From a checkpoint of a small transformer trained on Wikipedia.
Training: a variant of Muon for these matrices, 12468 steps.
MLP neurons of a small language model. Each row is named by its layer, matrix (up: input weights) and neuron, and shows model dimensions 192-255. Each number is 128 + 24 x the weight over its row's rms, rounded and kept within 0 to 255.
A block is one neuron, or neurons of one layer that tend to fire together. After each block is what it responds to, as a language model described it from the Wikipedia text at the highest values.

L9.up797 [125  97 124  97 105 138 133 125  95 156 126 134 108 123  84 152 121 164  99 148 143 112  75 113 136  77 110 143 168 155 116 123 164 159 127 157 139 130 181  98 160 151 140 139 138 113  86 152  91 133  82 131 138 103 111 158 150 143 150  93 118 129 125  96]
Description: Items in listed series

L6.up570 [121 106 130 129 140 116 112 136 116 116 142  61 122 123 131 108 124 132 122 123 124 107  61  97 122  80 122 111  95 150 139 140 109 151 172 143 163 128 141 128 124 152 138 125 152  89 132 152  92  96 145 114 188  86 129 111 152 148 155 138 152  94 110  92]
L6.up795 [141 101 119 137 154  90 115 106 124 147 114 124 114 114 114 172 119 161 142 108 125 110 115 109 121 124 147 165 120 144 114 140 110 151 146 121 126 148 132 107 127 105 128 114 166 122 178 133 145 185 106 122 103 121 135 164 125 114  94 115 155 122 126 103]
L6.up1632 [138  70 148 163  85 121  89 133  94 126 123  86 127 128 136 162 107 131 144 125 154  92 150 132 143 139 127 115 142 126 146 125 113 117 105 106 119 114 155 148 137 131  85 130 115 131 156 145 135 124 172 145 142 140 124 128 121 121  98 117 138 122 109 124]
L6.up1671 [160 127 131  89 100  76  89 120 114 119 155 130  92 127 115 146 112  91 109  99 146  98  65 176 142 164  96 123 124 129 105 136 132 145 132 124 121  86 128 142 102 119  91 119 111 100 142 155 120 130 132 113 123 107 121 131 140 113 161 138 153 131 130 130]
Description: Mid-enumeration continuation tokens

L2.up585 [127 137 127 124 128 123 108 138 125 142 140 141 154  98  99 155 113 111 182 134 135 126 134 125 152 155 139 121 121 164  92 139 133 103 122 155 117  85 134 112  84 112 112 147 126 146 123  93 121  88 192 119 121 182 136 143 144 112 124 133 120 176 160 125]
L2.up1575 [140 116 111  91  70 131  71 127 128  84 147 155 114 102 125 167 147 107 121 154 154 131 139 145 189 164 132 103 132 140 109 138 152 115 123 113 130  75 109 128  93 120 145  94 133 118 134 103 134 122 156 128  92 124 114 149 135 121  98 113 186 156 157 131]
L2.up1782 [122 136 155 136 136  84 127 165 140 155 162 110 167 106 169 142 106  95 151 111 170 110 131 156 130 119 116  72  89 145  74 129 164 134 106 154 158  84 128 133 180  99 123 134 112 114 134 102 142 161 120  89  95 136 114 152 106 106 119 150 119 122 107 101]
L2.up1867 [143 132 128 125 106 100 147 100 100 102 130 115 172 105 109 130  92 104 140 117 132 181 177 176 169 127 162  93 113 142  87 129 166 139 156 154 139 106 103 131 172  94 115 147 129 117 145 111 136 143 145 140  60 139  92 162 110 136 143 117  83 156 132  94]
Description: Past participle verbs

L6.up263 [112 143 153 120  82 109 151 142 119  96 141 176  97 104 184 139 168 126 126 144  93 145 116 193  70 102 156 146  81 121 113  92 128 146 114 128 116 137 120 157 102 146 111 145 104 159 129 103 127 135 139 136  98 102 112 120 169 153 130 114 156 115 132 117]
L6.up1353 [ 99 136 162 103  97 134 145 126 199 133 107 178 156 122 161 135 108 111 133 133 194 178 177 150 116 117 130 111 157 149 125 122 116 118  98 163 153 156 144 120 115 159 118 158  87 130 104 109 119 114 128 132 111 149 104 135 142 134 138 109 114 144 182 122]
L6.up1438 [133 125 157 119 100 115 146 147 142 146  76  92 142 117 118 109 127 178 139  83 100 115 142 134  98 160 142  82 149 124 130 140 111 145 123 121 102 121  92 105 129 123 127 122 108 134 115 128 107  94 130 114 111 113  91 150 101 109 177 105 128 121 100 146]
L6.up1813 [109 138 144 126 102 153 165 159 135 128 111  87 139  85 121 127 103 146 147  47 141 143 117 107 105 115 128 114 105 140 139 146 164 138 118 117  81 157 155 122  97 123 109  94 120 171  74 127 161  92 129 107 106 154  89 141  80 102 111  89  89 137 152 116]
Description: Main verbs after subject

L9.up1484 [116 126 149  71 128 125 132 112 133 106 152 133 145 122 121  92 125  62 140 106 117 104 116 153 120 157 160 105 134 113 106 150 151  95 119 118 106 172 126 111 123 134 162 156 113 141 144 127  77 149 166  95 102 112  77  94 131 143 171 107 154 178 126 117]
Description: Participle awaiting preposition

L2.up156 [118 124 153 109  63 126 116 133  80 110 121 106 144 144 121  86 143 115 134 130  93 144 105 139 103 130 122  90 109 115 145 146 172 146 135 130  90 149 127 114 157 124  97  95 114 113 118 125 136 105 144 155 134 165  81 131  85 104 155 125 125  95  95 163]
L2.up575 [115 102 105 141 109 146 105 148 127 114 135  73 158 122 104  77 131 102 168 155 141 120 148 155  97 127 155 149 116  99 136 152 172  90 150  95  97 125 122 129 128 120 107 142 149 155 155 146 127 116 153 142 107 156 106 122  93 128 160 136 130 139  98 118]
L2.up867 [169 141 121 112 118 117 112 112 130 130 151 123 113 162 162 153 146 132 130  69 109 118 126 127 149 127 143 162 150 118 131 133 137 113 100 150 113 104 106 156 162 118 154 123 138 130 123 119 118 102 132  86 136 116  99 149 162 122  88 111 131 137 128  99]
L2.up1402 [149 136 147 100 110 127 101 115 115  91 138  68 145 157 160 107 124 120 166 158 106  62 158 175 139 121 136 157 154 114 151 114 165 143 133 144 110 121 118 123 156 132  97 124 101 104 112 133 154  60 122 144 125 116 111 122  81 135 153 159 114  86  98 165]
Description: Clause-separating punctuation